From a checkpoint of a small transformer trained on Wikipedia: untied embeddings.
MLP neurons of a small language model. Each row is named by its layer, matrix (gate and up: input weights) and neuron, and shows model dimensions 0-127. Each number is 500 + 25 x the weight over its row's rms, rounded and kept within 0 to 999. Numbers have three digits each. A neuron's up and down rows have the sign that makes its largest values positive.
After each neuron's rows, "fires in" lists the words (lower case) most often at its 100 highest values on Wikipedia text that the model never trained on. A number after a token or word is its count.

L14.gate292:497526461502515525485476557509536495529494488500446516523504496531506495500518494517447491511475501538491505462497495530502459520511507515483467477517518566504498529536531532467471546510529515486519480488521491481501468538515501525455534495486518481519469481519450561525524433509484513493522520512500533486490478512519494505461485492530467486504525464503519565482515507497509488481536
L14.up292:549522493511473530480515495511510493526507498473496495512500511517498485502502475531485529525486471501537512507445528526448473494519483517471470441468506523518495502499543502476482531482549497480481514492457509522474483511487501482525510484486497518532462506505470506529522465545488481504533475515502477491523490481477509549493492484539497494564461495506468501509496487504500538520530
fires in: "they" 61, "to" 6

L4.gate296:539482506470523529514525490536535500517505489565545478535482516531485515518514500447489497517493491499538505480498514531467459476493508497508475505494483511510537496469552520460491476483496478487514510499475478503452522496478464517522491502450547551466545490467498518521490478482504498491496497520493501475468469498520523510501498494483531560520518476466484525513446510433499486453542
L4.up296:483495486487479501551483487516500528546508488531499507476508509494533515560574504504480538495511540507504486480519510524475516468480513513483500487481467506495515468537524500484454530496489491519530508493531515514489497514462480554464507512498588519521501488490523460460471499518483446505492489529528550481502474456569549489511472555506455530491496465471510505534497494480498503501486
fires in: "won" 15, "event" 10, "tour" 9, "tournament" 9, "kingdom" 8, "events" 7

L3.gate307:477549477506512486523534464487545581518502514480518532509490504512491499468512534503504550461499491519497475438478516495474523457482522513482515502493501532464485474476471504518505484526515475521512530462484539489475525517491509485524531498494488519521524503537468505547505493502502478474468546507523464493525544481486500497521521500485515467507470540530494521519472522510503524475496
L3.up307:504523458529493452523491474489459487481490502465506488500513478510499469487550500479489474460507478480568518493479496501517442549497495530519555506463500475493539507469489528472483530464531448498524476505503486506515464509502497465507485527498523522525482551483481495486480505494502492463513467499491460482516511529485508502485475482491509563481478496523525526533558533500519424560488
fires in: "would" 23, "can" 19, "will" 13, "canadian" 8, "canvas" 6

L11.gate65:512507495514460505499504521468522524521523498477474499500509486485520489485517492472521516497494508487527476491470540517489506492531491492503497474491532494485507487471480499531459461494483484522515489507546488506511530532494503487518513481452480465528527483471427517554529485467525555490494504496505489471531504508511554523497476484482561485517482473446564465496518499501493506467520
L11.up65:497484509502527515473500511498479507515476478473526506525487538513514500462509446531511518470487479494521460486512494473524533533509544539516478529509528520496534513499509491540513496465506520494506479475479516489498498486510547526541499503500540520509499544519524508494512468466516504506554507507534476477517459532476542554523495511493493489423487486481470526474492514534525516524477
fires in: "may" 16, "can" 16, "would" 14, "could" 7

L4.gate339:505495458489496496507504488475443489504463519465491543506521519475468494498533489498523500472503481555483543466511494534489496489475500512497479479497506475508528540510514497471501443496483517501470498493484452562485493501470510509479482475504461507529510495503482537519521517518500494489498507533498485494474477448498492493494551506519554488500497570517486442484470503495552507491512
L4.up339:491529443478517434488510520507476512475495503498480552456501490521483497494525439508539497483474508513519490490520490551485484492506479492456491498514456479525469498552522509469500465538529543487477480477485513524491516535467516487479493478487484519496528472505515532476509532532514470503462525503530472500518522504501509491497529547532501498537497517530483453444476472514524474488472
fires in: "first" 54, "second" 5, "taken" 4, "confirmed" 4, "firm" 4

L2.gate412:514504469477479508515475487519499463506495430493509494481488494500476454495492507464513503491504450508518494501502428439516464466487565550525487488534539513509567501511520491513482488477504463489535467515477515496522483475506472482481465514510483524509528467470470496513499531490522484483440504540477501472496492500514523476512512537481490497500466507511479470518519496445516477525548
L2.up412:477509511481502520502484510487490464520498513508504521463530507501460481478474466543538507505497536568534502509493515533486506523487484518525487499499517519516497536450534463502521434486524502510531443519485473473494526505470488493502521500471537475476544523514461478511494503523518472521461537499489479491541477465513488493524532581487514506520498501472479512450470498547519487527515
fires in: "been" 22, "be" 17, "before" 11, "began" 9, "being" 8

L15.gate178:496544482504507537537537504497515475510484489453487480503444429503537488532464500503461536509513544479540498493504491535476522505484491523485527512491488501463511507502536509539482506547506456472507499496485527468533520486488529466497546500509502505528494464473521478515492546455479522519516506496505502527462499513461504515502527502528520480499475556518488489549515475469477492495506
L15.up178:525550520490544532471509481446496529554505472480508511501481494483506518511531524487505485490455493450487531479511510483503470514450542456496519451524496496503531489515491496511481463560507501512525492509501534508516536504492510502521515515491486492542484504493501483534454489457497472507538502488488527485516503539473502546490482493500500467527518508467523527512543496505486484540427
fires in: "in" 61, "about" 5

L13.gate177:536472456464461504501498512516468490557516493493520520462516467545515511502499463506548504548476532495498541496515469508521515475480465477488506491501471508530513480467524501490541516464511496494504533469493533496486482492509514517483519487507554499545467541452497532507487497484495454466505526510536506534479489505495574478495478512453535509474504497503478491512502495464498542471510
L13.up177:528454466512469519499508505525483486476482477522447489506478506490531471514507545509494466552559531510460545503506518480543494481475446496439554482497481487492523485442483495483504509488513509483473509506502515516452534511491528456465499488499496473505497508490475567493495495506487496533533501524507480526501509509444506509522458508503440494483513511486499504521467437518485471459460
fires in: "one" 20, "women" 11, "only" 10, "of" 6, "time" 5

L15.gate239:491495485484507534501468480462464508514493471473539488479527515513489485510502539494501488474464494504527471538511487498482486467464501507530515493514478478545522480494488522464500492458483525498473452498507463498494483486474533468504464519483488479543482496501522451503498488512498443489522542493561521548473485504507481523525496471470522510518523513543524505491495479498512505524475
L15.up239:505498501525485539480493516512477517508489493489514499546467513515495509488542492496515507437471506470476483493501461479509484455462506498521528512540470494535499503532505476494484515516498576471506472522507545521477480498498529496488519468518455508505517525487477483508508491482512491482505497488481512479501438535510491561517458443500491557503493499488495525507502513508474490492469
fires in: "of" 29, "in" 14, "to" 9, "wrote" 5, "won" 5, "kennedy" 5

L15.gate320:458488472534491544554475477515473523507525498510482532545525499524472481514533477524484521510481476487512492488433483480513461526473515509494510504488550539470519478500503475496525504510510518493533504549511491533475452481546464516469507531491486483487486470454479490457520491488511510508530498495508495533475483508516436455539446477539562480522458490476513502519460485494472504510553
L15.up320:530496498500510517491507493478531513503503457513530511555477472506495504505523471513548529494521528477464498531468491520503501515475536478516536523523525502518526527515506482544497508470459495497547483486481479558495507486539460534501484496471503437492552508470517514527465469532514523503508509561521474475512464538479490503498466463490501481485481489481509483489493529484492469513497
fires in: "with" 79, "of" 7, "within" 4

L17.gate303:529522471475473472505491507580491468511494517485475545503493497483491512511489550457464496499467519485493480488505477528523534457484537488513563506467493522506514542470460501490517524463485503507495496523487536467518492504474519500450475482496546501516502476504485572515504526508481488505484507498491508540479554490492537533488525507487515532495530484517437483490516512459487511498515
L17.up303:476512460481537479536504485480526480514509465518489519525517472485508495500491486540534456505483504512537493512521512458470499483496501486488476469480478539476548506544526515443472524526488492493542487474508478525492502511514523471531494506513514512487528519497524507483540490467482533497508492499504485501512494478440528464454491514560510497533494500469440472482534505471506518525475
fires in: "may" 17, "march" 10, "december" 8, "november" 8, "days" 7, "different" 7

L2.gate237:464562561488553511518481509562544492554486486476497496507529503438449483480489521499436483488511467524482491515505490543502500466494485527535477496512484480464515564501491509511503491493496514516460476505515508519479460492456501502525495496501544494475475523513501470503470482487483455485520488505497488549465520475495489533472499501522523493455507462496499491521570515516504477503537
L2.up237:517519534498473483515470521498540473498539456527511467514474549486475432417494532497471506478522480519493512501524478555506542528478472528518508481492480521437509506492488472482504477510545559505501488508471497495523506491474509490473536493485483497482496535484460471471454479502479465499484492519458518538458518481507489550520506487533511460465508464484496478468502503539492464494486
fires in: "10" 51, "face" 5, "101" 4, "20" 4

L3.gate416:486510515506490530455514513495509489509508512448497498500483562541460531505489446559493468467481496510491501512504516504447498520523515510507505500501477518484510542532484474515545502445452484474529515480594509482504507496447456501503503494498488527474524506478466468530488497494470505485511471484473480469546513481488519488445534476487497506534499490505503503510483505491470512537438
L3.up416:502496503515489560479465480507491519505475512498507448467527489466540526535550475475437474481543487466501486509493475483466466469492471462442479526504493501495481510518560531505521461490455522486492524487497474517481543510514499530522501494467465529476455536488506482502521510479492498507530462524507549500503474501514511486492492512473503493521475518477459462526463479459519500521485
fires in: "at" 35, "back" 10, "atlantic" 5, "atlanta" 5, "background" 4, "aziz" 4

L3.gate329:504535493457485505466501470496531502491497523509517456492490483481466542535447520522481534524500499541489533488474523443487485477482489495532522509515475439482488474490519531523469540502512531510515475475499494463484491476511542516484483525509494502559491466543517469506493496500486505482511465501538504499474470534524506451525484525501513468508509570483494517519461470502466499501502
L3.up329:488460535514467505490524525535440459486533485528450493512509526526501541496504477481481503457528453534473480509501458504516485493484527504469527543508483507497532467489502520499484516491492522528521472506492504531495497535503501490483500502472519482487464534430516516503517482505534544467476528491533507528483463508507516455504488508461506485492507510479498507540423524503498476498514
fires in: "championships" 24, "championship" 13, "little" 9, "athlete" 7, "different" 5

L8.gate370:502529492480542502512519490490530477478505475511499479478514485517516491463516485466516503463545447477456499501530512509473539486539514525483482492556464460494526531482538513505511537481510576491538510464510500501479494529465486478481515478466498478521494449514488527522519554507497480534482517492488511493481459488478522525516554474461498534487566506480452484497499499493475488506534
L8.up370:504463490494476538544511535473482475495511516516471508539458507463503506475475502459479509489520518503491502532519504477479506480542511478507513492549505507512498496487506503532486500502492491500500459492528455450505496497498490503457483501486559462471472555470503488447485465493520511529526513516484508468473502500496488527509516472535533480460512507485490541484472537532505526481498
fires in: "november" 28, "january" 25, "july" 15, "kingdom" 8, "korotkov" 5

L6.gate55:472479542525492554516451490465500488535493503538533487483510441517505499464499527515432512550510485454495490469511497515514478446504552497523487493499466489457495489456517469509467549490520491506535479471501476516545485471511510501503488511513535494508469482534532533523474494486506514517469526504510534483491479496501463487533504501540516488474495555537512534526530455498470469523504
L6.up55:510503514495464480480520516470483535515512534508458504470477543536506538455492508534500511479529464510534491457514465507479478520484458488496504479509492508520534478551496480504539505495518493508477527535533471550494529472493489518459457520512525534511487538494479456468523444479516472483493502520498516480477518505540478509510520484530498527479514516493501506518493528451511492523545
fires in: "championships" 27, "championship" 14, "grokhovskii" 9, "champion" 6, "education" 4

L7.gate281:498482507509502528478512513497469525546523488485520484518471473512525550531509492518538468493523494527523477471480478534506526556470478517487565496475486494495525504503542513476502537542509532469503541516467513520504480525469542523495518539515512462535477498420484473539517483532482543493508499479540546471495518514505490484473487499526536494504486497488488499500513464516466497488505
L7.up281:533537510481507510494540499492487471513490519496490528539487480501520515476496506532496520501525475495459506481502504510481513501470502517461525468494512524534524509434463501480502473532513529512514491515524502488501496490494518523503461514482513472464483435524521476557543501499505485481523464558490524502494540483477507523471463512523499498503522503507510503462499508504549483480517
fires in: "before" 17, "congress" 9, "debut" 7, "metres" 7, "about" 6, "material" 5

L15.gate294:465500493500492517458521552486504527512474519486533499498472522538533488478503498481499517494482519487493500489503478553489491511544505476510481520492544494515486496469536473496484528523489508514522428477488464531492498536533546499466485497507478504547549493422511502489505459492529507476486494474493539500484476499511524513505484503467455492481540511487500507466466528523482497499463
L15.up294:477531511477533507478472487492441503480516507486500486518543555488488519486543465517478513496503453498510488487523497491503518503523494506466522528519514525492517525441533523505494490475489488513544471482464499556514508521432524522498492464489523511467483460472476508487536494508522434517485475523524469503539518525502487475488445494524470501510459463483489485514505529496537531537502
fires in: "can" 20, "to" 18, "will" 7, "could" 5, "were" 5, "may" 4

L10.gate148:466485488501508479510505485508488466521534510521498496458499532523498517495539479499503501454533467471443482495490526491515459502502518447506506422456466471494492491468491498514497546505496483457513516499534474486511435493472487449491506521487482478498496494484481513452529523536528516504465482546499497448500483525516498528568515494496499513508521498530448474524490511501505550485482
L10.up148:493487499468516506513478477527491480498531484494456481524530515513547519494547507487473484502522484513476542463498523515479493539532500549504524484525456506529483537489471458480464520491549497506487537505488498515479436526492525518474493500494462535561519508498499501459476501524489452501487464494537474508487464491524494494507476465477524547544494485465464484476499503535503522514496
fires in: "american" 30, "victoria" 8, "america" 7, "either" 5, "americans" 4, "week" 4

L7.gate222:492508500519496490505490492490506512507536510502515503486501498537531527487512516482500545546500400532521512490500484500479498521502452503444563503490503513499489530466484530504488460482471526460488502516503504493493484504471471504524501511448516506498512507471511523510516503520502524504582516483532504492520528443556476474464483493461496515526465452507490512533510472550489494444497
L7.up222:527554465492459491550514498520470544489490477526523515491508516503525478484465538459466518476490484483456496508509459486470525496512496494496524478510509489508493547547502477490460480478477507470482494495508488551499453546487484489458534498479521516537530490530462464529492525471529507520540483497502489555485463490524519530460522453502480520487520488509494481442495544518500470495508
fires in: "american" 29, "january" 26, "august" 17, "america" 7, "americans" 4, "award" 4

L6.gate206:455489506505498540485526455511533491506490561513470529527510485511514491503489530513494464547478482462472502539506527559492488485468517490522554507490484528510541524487530520508519476493485468515528501502515509494489544519531514538523477531482471476473465527498488520475507475535513494540490504518530497521492508491539517484510462474481489522462499473536504482525478455486489526565512
L6.up206:531497498465474493525495567536490501476494526494471458501537527505513508455467470534519509487494508485505498474500477489517506507454485494538503490519479431473506527487509516513525495481498533511460478496541494491477475527499486520489520485500529539492496476468514518522529462485552477485447478503500528445479502472469469460472513544449553489514465478497490469513500517480502508505483
fires in: "general" 23, "first" 19, "german" 9, "generally" 5, "generation" 5

L6.gate172:473520502516475512504463516464485528532525485498498540494455476509467509531524521516539476451495527524537487499496520509492496491510523544525506433501538508470491497498472548513440523477489494508497504514480475464507518531507530523503502521477500509507492516500511498472506460507483469519512507468440509522529485509477510489507487532511468473467495498501486497512490511563485481511490
L6.up172:491511476439480567515458510483540520511542489472494522479499502536486500479500503499527507551518485492465503509508464500536516511538523537489508491523482475516485532487482528496475543491496518527521487474501511494453494572539540518494504487443513469492533521514510474493501520497460497469513492524513476520492530525466512492468504500518501481465493486467543483475488522515525501487446
fires in: "under" 21, "on" 20, "of" 7, "one" 7

L13.gate137:483513523482510478513473527491504492527534481498457546523487524511471499519492510463520514497513468457541483498464479474512462483488512493487481477507474509485490478518527526530497446500459525497522536521513482506464485465523494499513464518455486491521485479470489480504538507495492442520540526481501486522479504550510479470474550541486502473542522538519454474451489490504495483526515
L13.up137:499449496500467504514487481517517519491502516512481468467514442514491448478496501506569496491497514454497495471493462566512532532529517476507452510526515518557510479485492512485476466485525497507514525522543450536467508535569507497503500521468527516506479513511515497518531514544505502492481484495498505494494531508496481509474510453504475496501455487508524506529468498509502553459507
fires in: "on" 22, "to" 10, "for" 10, "of" 7, "one" 4, "only" 4

L13.gate97:486528481520458525453517512486538460457504542481490502487493505516508501479474502476525503511480516439515506532464518515521520505496504444493479517491537525494516511484537522469514482513522447504475511450467455458542542518482493512494495474499517501537464493481489509504523487518506473540477472505488479485484510534507502502486488522500460487469473466537488525523487510503527498449527
L13.up97:492503518470474483502528546512513502479492516484535520489530513494491485506504505523508524471522524525496512504430487532501468413504517485504437460505504474465533520500438517505504523536472520456518548496490527476502548503517494499464456498513486554523456483510483490499514502512507520499556506493524524533480515481497478462497527486479544516456484462507485499486508498486480503546487
fires in: "first" 43, "under" 27, "holiday" 4

L14.gate372:525490537518512497488541478446535458517511497478492474497442486446450509481475483505523513567486512512524511517485480509478509520480506450482491532461492504453497473553536483529513517490486491482501498473461482457531461465493507483532486495516508507503528494510507490506531477514542451569466525493532501541498539502491480489486504513512511473496507484518523520473508480468499487505512
L14.up372:509479507496515514520484483496491562488521477459491514481473510497583468498452501482532520511519437546466502536472542514513486472536514502538502515487486491523509540478511494469522487478480509513508511473503513494502456491502477446433493495462479482517512479491558504482506502529470499492486476481513494477521495531540480469499492485504457540469518512499481506477487512466497507505530
fires in: "s" 27, "own" 12, "his" 9, "her" 4

L3.gate7:509502491517514481510480475459534483503497477443532492513538473459492431471486500505518509531463513504460538473519496443554501505529469479475468517513501469489455511512509469480504522476513467495494528498531483544468493509515516485469480502503511507538509479488482485486529470494464543498470500517482476507496511501475459457516473530508478494524527479461492543516491480500545520534503
L3.up7:471519512472526506493512507509519513502529499521533478518521452482513491446467523528553517501463518489508508515460488503488503475494512495501496501520495539497531544519514507462488510493498492486499500518497493483539487460430496494477497481451494530493478485478457522533503537504502471504484525509480485497518518462478487507551523514544473490460467490478504501470474519493452486465501
fires in: "president" 20, "january" 12, "authority" 8, "uk" 7, "presidential" 6

L11.gate404:494534499469472437465470563500534503453478550466462524510482501476510456496524532476502515506467511489533505494477486479506492532502488495529496483491509480503490480543538498547483465516517504535518493471505509487541494501515480513515493489519532486482483493538517493519526478485536513514474539493517514503502508541546453493505511510493453512500502516481544507518493496502494502507475
L11.up404:488493511518504487499475476506503483560519534529497493480506494530497472503524495532493529511493472484504474448523526571503463444513471520520485498472446466497509563485548528512482558517494512494537480551482474522486534493507500462520495501468528510503505507496503490483451511497468481460507518517529504509427520501513463516519526508555510492514483471479493523493496462526513464525524
fires in: "first" 42, "work" 9, "theory" 4, "world" 4, "worked" 4

L15.gate74:467477475458533508481443478494461471504511534481507539490535522451504507455471490595505467506487507526458503518501477487493478526552466466532518490519502496494538487445449492466500550486512484481530509504481497470496477508511547511489499518506506514523514481491475475485501522514476476501472504517505451489502481479492519484487475502486471495472563495498490468531518505487526475469513
L15.up74:497446517487495516530538496494503480490459506507454511506458498522521527486462476468514525491538507512528510479522501515492527472489509466513466478517471527489529483468538500518528495508499497464505481489536506516495512464519517509490445476496515515492539522541491490510517547490528480481509502473473488511521559526500483484469514481503504508493491498463516502483533514548561465485484
fires in: "film" 35, "first" 11, "second" 9, "files" 5, "football" 5

L14.gate352:543496482499450541505537486475473501521508480481521530535443504534495506491515539512506492544491479545497532493534482518496511479502523505525524474475563509514507508478474500490500514493494552465443467457456523496448490501504517507508483483470496543579537508483485526538475483470485509473478515516482451535507473459488486498533479515455480508524478504485511477528481527507493521485490
L14.up352:505492482504481516487503464494506520492520438522495469527504482454493523488484511491536510500532521483525482553493477459480494511463522490480572499522464452486559505498518524537458492504488491501540474495515494483484483503499523505479516524526486461520512438520546495493497510484529494534564488493525454509533483482527462479475466506489482490513482533521503477550483514466523468505476
fires in: "of" 44, "notes" 4, "note" 4, "wrote" 4, "votes" 4

L13.gate93:500526490515487500504475496538467483508530516494518549528526490504526478513492467500498477487475524552558525497507470507458482501450520525530476536455517478493536491519477444521505569497474493478457481452522516527499453510475534519491512486501486498479454499503516499494503461447497497495515540507522480492498505527511513452538510526501491499506525501507466465501516486522506508503466
L13.up93:514492472571519504499488501559464534489507502534469521485478522529538512485487516480473479478483478508511522502478491496464471519494481547494445519517529506484486508495403536493477442486493556517482483491501544504540499514484551494458476506487528512496502520495505528467548494482485480538492502472492518541465503522506467467517513477506448466495532521493518476506518486499505520480504
fires in: "this" 25, "three" 11, "third" 7, "those" 6, "songwriter" 4, "although" 4

L3.gate431:499481578484493476458471494504524474486523503475507495486483467500533491516521520493497496502526479456512484464514502508449472529552489547514499464496495531505516533528532525499493490542489507484488466529479469493478536551516533492506479486499458485525517458516525518518486499493467490518512504499505495489509538526505499482438454518485486510504529533490528500498491520518537527539460
L3.up431:581516526417516490479483500500513484483490490483506544515542492543513512467519530522514501454500511502518491552493512538489495486484516479470551509526491556523483488476509521498557552496476514471493486501475511516492473532538524520516479485501542498506469503493505522491487507475490496483476493516497500531469541501544408512508513508491525510512533513503477479492459461460487502466484
fires in: "united" 48, "university" 26, "union" 5

L12.gate136:487493502479471466513508490494506513465503498522464512519489445538495485522554474500483429503472454489507494454548511501490523504479526516482479471503503488510514467495529472498517494514542532533475505499503479473433473481466480527466487471528486507501485517481460532486498506487502506477448485490457499515522520462531471438518508483476428514494523525484509467524478520484523501462515
L12.up136:468509466491495493500496524513494478473513530459533512469532494474464502475517514505504493538554498493465515494488493522445501452498477465504485481503503437561503490466510464482489550473490560513520461531478445503512481514474487511478548508538499476488477574500494532490502497488533504518493513503519464512513506486473538505493484497511511544525471520469525477449493461519458528478506
fires in: "february" 13, "january" 12, "august" 10, "july" 9, "march" 9, "launched" 7

L2.gate82:521505493507482511528481468523466482455492480508485489515494525510495439500472473495465515502476520511498510524538507499515514557535490509490527506492533527478468519538547518496474469516477496499459472516494491479523519477494521456500514483476469479533473482516464482457459502526501453545527507509476491505489510507540475495505543466492466499478455512475511479499472502458523512513504
L2.up82:465457500500530470521493505508519463451515478479500524540487504499497492490464482515489482492487494533493530496454490503534505508480486510464471502525491487514495488505518502470536529449490520504519470586478491508514516489496514516511527511505506461551467456524527473477514497495462484515464468453510542490423504530498471532459512456489472504465446514478500477513453540468503517498497
fires in: "that" 24, "development" 9, "version" 7, "region" 6, "via" 5, "what" 4

L15.gate71:494459493534475516490474504463498468506535497456481510512479504500504530478513488507515478523473522496468523543495489474494467571536522519483492460522479508526544454478509534449469465496562489443497493501478539463499453499512509556506464500504489478491550536501497513459481489526531538497500497532460465499487480501540494459489465490492491523488495500456522484531519541475472468482514
L15.up71:475506565499499522505484527481536482514505467464437484526522539511521532515478483488512491489500486503513485511504459504496519500484480502495448488496489517504512473501506466461480495487494438472543499491506496510510492494482462517498482511460502521486522506493532553502494443530526530522494523492475535482562473511520466528521489505541534468545458476543490531484498483498483570489504
fires in: "and" 43, "did" 6, "took" 4, "competed" 4

L4.gate171:496464481458515476516546479508506506528530530517458527462538504507474524463492474485476560493455494490509472445455515465520494525507478507511503494510498493501521498479496498479507505510513492489471477480493489566467437534508507531481490484497513511473494510491479499462506547503530517524492503515498493473503529465524501558493471509435519525495473481537503502463486490496551499501532
L4.up171:494478467525518466485469497498511498485529504516530517502519485468474507518479543541477483538515477474515477502516504478529511525513487571504487514539513518539537514475481501517537457474510486509511527458479506499532465494476473514522509497524502484479492525495479503495495525472529490498503474526485448514481476530537483515460437491520479488475515471473472554529489470525497472514520
fires in: "american" 31, "april" 29, "america" 7, "americans" 4

L8.gate243:471498502513531457483491468533531460486484511528486501510491463474503495457473492490478504516471505494526485528497551512500511567490493524475497472526527470465513472523558499479520506487534486473482468518510530515497549500483523532530477500555499515483505430520496513530504488496511468586489474520504473529515508506477487526531503512489500496459502472532520525468472496444501511513499
L8.up243:518476509532488507485471505506558544497517474425493524514524454501469534511499514456429500506531497498474507522519503512520501512454537490465506484504493474523515552500526464476463501483578514486501498473504522474523462484498536502468478482497539505518528481541510512504517477496563510506495490509497505452475511463462507504507503477500516499511479482537543465507510463512497481507450
fires in: "her" 60, "his" 11

L15.gate444:484505477509541513524532501477510540494521527518521489515541497528465458524512516464515446483486459485478506473513497497487509533474533472527521562454553523459525492490492520529490490480469498485542533531523466485478499498472473505471473530502550469475543498482506473489500532483511522512520446466521482488536494461550498510447509462470522515464470467492478496488482510498513476511508
L15.up444:496511477507546508477487521544520519491526496505490467543445500517511501475470504498502522502545467545493505529501467497507476482492574529515469492490523483513499506512472512517546438547516513474498506523559479547539539482512465509518514508552471532523522515512508479488506518489510540501461451520500523502488511504520456503506471494469529556510497498471476437508490482459468469521492
fires in: "with" 71, "for" 5, "multiple" 4, "within" 4

L4.gate301:519523529486505502562486495520513494467502499495556522541491493483507541497481458500528533527489503535501484505526528491434526454471540502496516485483443500520511485507515551534534490522441550448489459510497451487459513543482529523512533507527527483497472491505470528539474499499498492526517418493436499510504460463503478534495506516480520497485510511488496522495516520476506509462523
L4.up301:539518551523445497505474497531512526517525502533506492502432490524552522451517514455498502522521487452517484468481522456472471509502466468478519477487478536521491490527518483512530509496456531495479472505504507500514496487523533492476466516461509503529487546519540516508475520492539515507531484485492522543511484463520516470505474492510461525518483499471442509473520501504507516531548
fires in: "march" 23, "june" 21, "united" 18, "university" 11, "january" 10, "august" 4

L15.gate165:503491474506480493528480533518456490508494506461477504504507486477497508534463500547483495483508485505513458511522486474478490497516497504439504490444500490469485514540515521481496512514494491505467474493518510502473502496561509487497512533470537507457504491472514539439526514524527494508440510508456481488492477517516509555524482505513524492483478541483496528507485500454508515536507
L15.up165:513497502546529513528485493469526525456491503471521518478519486498513496471518514518499483480471528478511555506478522473492449518497497477505503471543479473497517578496474519509520543493505498510504494500457528478535473528521468521521475514513516474542446482479515479506489507482466537496475533499533521494508521497517510491520539515512474493489503512485507439503483501502472499483486
fires in: "that" 81, "said" 8

L17.gate36:467503521499483521465536491522532454530512518505479484488508539481516492483489460502500476524540497516493499460543494509535477507505491499515452519480508501491505561499469482537478495491491550473486494516521508432468476522483489499440507490471460520503494510502485514464492504521479481491510508488482486468498455499494536483518491504486493491504500444458526506510517499505515530521477
L17.up36:480483479504511481466547575488498533486501506504483518506541513518541521508516517509504470523506478476495489530472574572486535526507503474460526484495521513508479520483483504488478529489470500479517497500468527520501499524484522503538530532517469515529468537469496530483456517489530467524477503530501529493548481478484493495523486486497526495493491521492518524533541530531491505540492
fires in: "to" 37, "january" 11, "production" 8, "and" 8, "not" 7, "or" 5

L3.gate257:452488520480458513488497506526509504507472522510536535504490481508509507504465508472473523506491509516480481491495520527439530522513516516499513528478498479519507469486540479505472500488492521510502522507491456565505497453517517525509527522537463495491504484501447498489515490496467485515509503504495471490449492535509495493510494503443496502527530472533515534473538516537497472494515
L3.up257:489512496518486463478448514492501474483494494479492502544560459478513512465513525539480528483489531451448491497506495546527560485526512549508489483532506521537503518524546483476545497491509485496464486524466485489488495481491564524519454502501495501492535483503480492510493497493511527514522483488494474543521523505495521524509465465530561533500497503468508480495481416497511539474537
fires in: "after" 56, "before" 31, "started" 4

L2.gate33:506515494461501468493484479554497520519518453533505506537490507540529490513480480492490468493479471537505500515508488523484474492488529535554489508491503442495544486474497520504482500481487527508509495525448542466477522471497545464510467499481520537494508473480503498511538500504510486515488519481523477527521513495488452474539476472484502544521476492509527515459486489510492485473485
L2.up33:490529501466514500508507492545513491527509482501536526521490536560497485543476467527507501480471487510483469501495489508478521506525499538516505494492543451489524447498488515502469489520495519509503532538472557458516495463494548506488504470503478533451539474495498481516539500518515507520521478546498483529517525489517518453531452471519523551504463475511496490458494494518487521451473
fires in: "this" 20, "than" 14, "through" 10, "three" 9, "those" 6, "third" 6

L15.gate162:504555468455496509535455521500503469498498448475457507465503521524539483521500475491491487509530470516489509527539549492522503514494513522529525489494548552501484520517503545481513515518484490482488484514488456498498531527490513536463514500501515460509516504471553515485499521503528505527498525537509490449508500541476518472493495459518481506520526525454471490503484528496494519468478
L15.up162:522505483464503508476521520441498504514486490483557479478453501507509430500487527522542499476465469502529520546503538485480524536527523496468483501495527470495489498514558485523476445508468513534557465498468489526492493515478529512476491502468477522493489519508476502505475440491509502466475514491524508486497488533462505504524497483558508499476497510494534493550511451503540511525531
fires in: "it" 29, "which" 23, "this" 18, "its" 10, "and" 10

L12.gate311:509485483501527585531506486516507522486517470460484481455522448508537494517491526527501473533494480507465501501516498494466496532504485442465523490500453483486497459518485477485510534485546513488479469432502472543518481480530485519516508500486512518489493478573515513493503511505515452515535486557482535501504472486518512479520480473533451466533504488496508508443464533498509494549522
L12.up311:529491511532512491548544468511490522535500499512466476524501516526531524534491544510518472506476482537503546448538536524542492497462503491481471449506514506509494500507534517509523489527500490501463456510535499494508470485498464529532567483497562515510550469523512490492507507480486473476548484502511479488528559540511483489523508448502454502491440506497479501549522464494489493480519
fires in: "first" 32, "second" 14, "was" 9, "only" 8, "is" 5

L3.gate220:551513560482508501482490459507528477538487490457492425528493522478472478474549517527477512510517528483425488479491476504464523475525483462547486485484464523472523539522503472518521504516439498472520493515527517493482477485527486471476535523468503514532511468510530545520530466514478482521490465493510463505495537488487518531488487517489483464486512504527542488479457532518502482503454
L3.up220:525539501449473485488466496501498536498511526480461470472515552474483496462489492461500495497489530523470457481514455503521501469494463497487525518507473518520503526527511482517521509501522526495544476533551538502539466475521519533493489524463470515513463468486524492510530480491453453503445511482559487539476477482471484562462530496500498489443477499536546512501518471491500491499447
fires in: "united" 20, "professional" 14, "professor" 12, "television" 8, "california" 7